Part of a small language model's weights: LayerNorm before each block, a variant of Adam for these matrices.
MLP neurons of a small language model. Each row is named by its layer, matrix (up: input weights; down: output weights) and neuron, and shows model dimensions 96-223. Each number is 500 + 50 x the weight over its row's rms, rounded and kept within 0 to 999. Numbers have three digits each.
After each neuron's rows, "fires before" lists the tokens most often just after its 100 highest values on Wikipedia text that the model never trained on; "fires after" lists the tokens most often just before its 100 highest values on Wikipedia text that the model never trained on.

L2.up511:510584465524542609522477386557485464386541409598495489435508560493514494544444444480553534435448528519425477525534558573475513543509414631536463398517449567531509530559443563554565490530389520482495511530562543551523540441466467525554483411450485474472519479560641430543428533451496532533498501573460562532380439481452531447485521466517488495514498515491467496482523405521422525556510
L2.down511:572404594498474490548516504519449473574465555455565391498585459480434468545546367462466455536492537509627542490559449510582497569514537429561516521440527541483535429608615485445447560522531478600519472502510534466555530444479460485499485530477508456569389496513550480495496523572525558516506498481414561558580525427480507445462373521523516448452544536500511524539495546394475554471613
fires before: "\n", "-", "|", "---|---|---|---|"
fires after: "-", "|", "---|---|---|---|", "|---|---|"

L2.up85:501506496514516613490537470467480420483525628480537386474511561576465486444469518502520411489411473453464403543500391594552543462435489519499551481429455475492486490504415529568501507500516515528555571539558516616557475523441558568470537414484495443419470445537622498481403542486415554539537556563505626550418438446462484547363532529544499544470526504502524457523506506481442530459485
L2.down85:491471515516429447450493417581472502469418479524457592498387493474481582547505435530490481436474453524515515429507512445494524586532555498612478462475472480463492553544534533530463526511469477473494550574479527516592537529439423433412456506481488514521494483532387436468585511444492543451558576568453516496524520507438595515531509447536478585526448542498499596378513552466450506493479
fires before: "|", "\n", "-", "---|---|---|---|"
fires after: "-", "an"

L6.up634:501552577468455512461476430548510556468469552491493472495537587521536478435467492621546526488576558474448442621468529443477477491507405461502526507420431540559478484499484527497597451517488603571539502481512550423550548499459382536539484549507515503461489461579534478561481485506460506503445539626548475515511470465499509491392471528486544504463523481459375441435449569490486530528536
L6.down634:473563551514606492408461532522561466504507497406502537438475481514545518505528511567544549414482396485490541450508498542543507433562480445485434385479542485419330505512516558544417483517450492482461459563532432415467466444532480417414511490513579470580501459502486555579566420516553410518467425522407560533468507454515467530554488457539413465536481413548519554517500477479596437414410
fires before: "|", "\n", "-", "---|---|---|---|", "l"
fires after: "-", "|", " ("

L6.up19:630502565462485533542461493480464478387456496511507488583515509457488577478543535507470500504531564492634505493490571511502478536369544487529524522502448500431496519492480569544485540527443479560534511564473508553460545429504429500554522490546446462479525402529527418587553479477510401486518508539437508512487431418465410507494504533539506409444413438482520543477424474453439588459418
L6.down19:588462494502624446498520547557508589510447500488434476456455475511481499491501588552512457438490472531399460463459460476386479471522506601451449516538559550571529417480484533565492554639461511450461557418520511546463502522521539481467480419462561534467431487451496554444546413530472525482446497494523538520494527491527452421578510492544480514543468442557484526503541574503511435432485
fires before: " |", "er", " 0"
fires after: " |", " O", "O", " the"

L6.up642:586436440504537513449523457623489487519488519403440553407463441536475496565500493549515531516551538464458535520536544495466505374444446461520424500560559546508469496499625498490567595527485426510551349500448436470433620488490452562467457532583427550501669482506568486536475564380461479578476583536467525553522458499582447515457533451505481378483462509500442542432547450506514488473433
L6.down642:520432460492501542498413462460432485587523430399456421524500436485568497454448487495403458401496581544457497524549532497471382474543336442519601518534418466474495586405502484528606515428467577459534511482454493488508600528558578558447484533558515545502556574515525554506523558411489536563474558577427470481468539479511495455505514481508531486498439529432573504572423499485485514517453
fires before: "|", " |", "|---|---|", "\n"
fires after: " |", "|"

L2.up471:543415509482546527591507478419514480385525515473519436404459536430433474514517553498549488410460411479544486552495458613458433597527470468516504555493486500530556481506453540480477556466506524384503477548440482452472455470489432486518565580496562560516533515451488531619507478466414511424534483503492477531497459373469566464474483616535589510545572517590627553543505432486511504585494
L2.down471:547573470511464590464403417576498497470450479430425512527400523511549558468515464494430415522503559463520517478344444365562484560534461494528543567491549473585449481567530485479491449524496450485550550450504437537545508543588522513446404517502509460506476527505470478548484477510460559497553598504428476521423557553498498491572596528520498498504496483418558448543498506567504572416477
fires before: " |", ";"
fires after: " |", ";"

L2.up545:528362497510529482505650519394555435495561558516555536452533522484555561518519422453503434523502476552544470475405510611465442474647502553506519541444561501398559496568603441544523453465537529379548347536374539491566494465561506491440442499455425489491485504505487468572394531543534509537458464512474520514563492488505443595459567603446586466518535451478441495435494503482567501479583
L2.down545:478448533480514403518469546469549611475497590554385582490500556563451598529483438540526534526567549497440458474516540468533532392394520533569479498474470459463510506554527473464602481504465466578524466453508486461394495421538522480403487525487484413405464529506499616468514444479393554547459462401498522505435486464497425368526570493507488564516574449421408517506589527554442489413515
fires before: " |", "\n", " 0", "–1"
fires after: " |", " 0", " 3", ";"

L6.up212:550431577445507552542481577524466398537499507418472575426516437458475530516470407479496466474502454471420549504406500417417485486449474480528443465456509591572453484509572510502607492482438515491518479442452513546556521490557578445374555472521591466474629531557548455522512564584447552464519544504477514544522524533635525594415590572553587554473482428503478577431486515533558507495473
L6.down212:509502549442564501447506477560513553601477492465505523523558533512521455606520509487463499603552548471555499586417460566445533503514460492472467432440603472483499527639516535488451468474538553455549494410522512474462554559591403644517441438534572468461519576438495473623452517562559445566526559482440502580509566503558495474474512553483509517541498533469473410419453463495466457447423
fires before: "|", "-", "\n"
fires after: " |", "---|---|---|---|", "|", "|---|---|", ":"

L6.up286:516452469482511500497465553472541503494502493422546598486454526507548476576499428472552576553567430522475516469446480496524447544542521478611441509493415470554407475542466481506461491505528512419421359504486499507454558521411400511505532482533541550438572388499560645595549528470447443506518477503423611465522526414528554506442503512444417468525516463432453540457476421461496473506547
L6.down286:445453499438470477518448566583545527522488525418443509469566461485433521494541541499517455601420494436569467413513546464547491503499511526414497501451355542448478429538444507526518432479430549528433583459454523519499434434414509522581428529454480600510508576535489525492531427424486550513443492473495484469475538497459534567523501568491519573466529503431426516618589582477474505474551
fires before: ",", ".", " and", " to", "\n"
fires after: " 19", ",", " in", "li"

L6.up88:491460554489497482553561380416519591512538448490570519468493558473456491489455513511518526504472539522493490472534568517492455487497521480527484596504526490424636471456641558510575422506599472444537457553532488501492452547507468476525545559526514618527523431472498527617437479526406518603488511496393539503573551514465469512504476509605492497474489530474578440480486529507472492628408
L6.down88:512476480457493506481486596470556468570579507552445535462564445440518533501477445519569548552574440462485521517528444467518374506464600415505428556538446512447511611406566475510402460489522550408487580500620529518446504420540510462526549585454497573513456535616493519593443490443507565493525533538508462461509591489502509584481538485457399519553496554444532426476422467540508531555475
fires before: "\n", " "
fires after: " ", "a", ";"

L2.up293:456525438524504554561390589475441524424462429471511549534461458482522486542572502429510491493568470518485485635502414552484560524521472488528517516495337542572489534528449520514475422518514448485416482431482514439547487469474411504605571384512528624505650427530569473531573561458459473470480476605463508501594549521457475464448548502530513476468492506488520510540538629522475402450455
L2.down293:490460536383579525452541441543553452503561468540478459536443409524513492446571454478576453423388490463500537450530515498616493421583540513418511424479483485429414541504500472553535444597500551539525496533525533571555506507444450488444484460485421596516450499484487580533512478498577572475457593492466531523403479396463541528624487534418457504451516465484602467480532537392515543483519
fires before: ",", " the", " it", " he"
fires after: "In", ",", " In", " 19", " in"

L2.up749:509452574514470578515552457425467435454548519434495470441534475503538475549526560398480405537596509476452396457504520537457473548539470536461565499492442583554453427529528435609544566523491460593532508467504484523491535438399456549553619546506522549530618536494483410544524564470468536463511503475489528559533460544538495518360543500519489468424525447553530526466557459558492521508464
L2.down749:547495566450434485488484483567500546467509556397478442394527423502408390525515516477424437545558581586477474498532560547575506555557498526526562393383320632520556502462407440629452525407484459453530555449540463445447500571469556592611503512511493592534492468450554564559514443499424514525486511526553488482492538472560521461572502555478561381589520459476450610525570513554506561468508
fires before: " |", "T", "A", "R", "O", "S"
fires after: " G", " N", " F", " M", " P"

L6.up594:501522434482500463568436473518529453451448452572498557499471440441481544399502456534555524465473432497537507411552520542421550522502536584521525507578360548538504466512502528429450578512532495480485445486392395547455490522437556494534543393542398576543545483455450466548478558470508560536484451459426569466502472563479438514514486511479376516566486474517517518406472491605491503655476
L6.down594:556522465435552506527505552584538402471581397497467498395491545410487412445519371466534495535487530533532477549568456481542530403513515430542550462399526396506465571557466515438536543534559493489518439624502397579453419415524521529512507565536438526484527442388442503503470509567502521474545488527537521481394485497470508336502439581477529525472526466545474514468463411551558558454498
fires before: " |", "%", "\n", "/", " ", " km"
fires after: ".", "3", "fe"

L2.up402:519378531553491516512552494462524442427446448424429456411471467448567481484549433505500372483466482511514409467580437484444449550610391480470567541506460517562520439523554557561532445539489560446519472513496435559446519496539507538490529539514499490477524558476511446574521490519524451413487571555409545526517488518539591496445590545417437551527539440437549568483469547485450502495526
L2.down402:513516401481458531548543574536529478434499488535524521667523526444488427482416549501450510462508613479562492531457439442499569520434506482487424634492486571499558419653564435466442427470556485482550471492526430486531463460510471464480493406523474513497439486509498530618560480492515445533494571496519487536456496471448519543548519460551519626483444480489501383518592513523480584403493
fires before: " |", " 6", " 7", ".", " 8", ";"
fires after: " |", " 5", " 4", " 6", ";", " 7"

L2.up760:416458458558411527520525508502526476487511557545446464449475589456602488540468517533584434588461521506594504436580511475458425479539498603449469524521513571481472414528379496527461531517422474467491467454463539518421486502464545552545588561531520520513478481460485477564554596535423504499460484503482494575561523578544555542438554498515524495553505498459456601558437552559412535387508
L2.down760:461485509431478504417526539614470480467499509468416462525476537578462418393566490546484562577503530553532538463536454453543496506473512580498478525555452407509484511592421473571461491432448469510624500584470478528500528507433476508484503494493470482537448533475526490539545442499482471546637460402533429478441472464438556490511549527483513504509438597542427563514581540500464513517564
fires before: ")", ",", " |", ".", "),", "ing"
fires after: " 19", " 18", "oc", " (19"

L2.up319:535490534583411589657481532411479430473468460474591487462499550453466395436551496534552507457597427424515447500524514421463538527543512521518480599450414519588517496555455438547533589551556538530535493481477514574482437605523547526461562560460508449522471581502481587550531434548441499438492527487453507535501528519459548546437455529445515538563512468490612588494491549513424442517491
L2.down319:543561519462556487381490526539480580439503561568443536468538472479453518507513549581475531473506493595537542528563606502539462541456481429566444392550568478543519447668566452516562473465572534409531467504479537499538521450484492488541505440522543510518502507553454509523570535495505512471538460497512480600331512456538503406440513388520528532494514600426489549523575475481469457576442
fires before: " |", ";"
fires after: " |", ";", " 2", " a", " 4"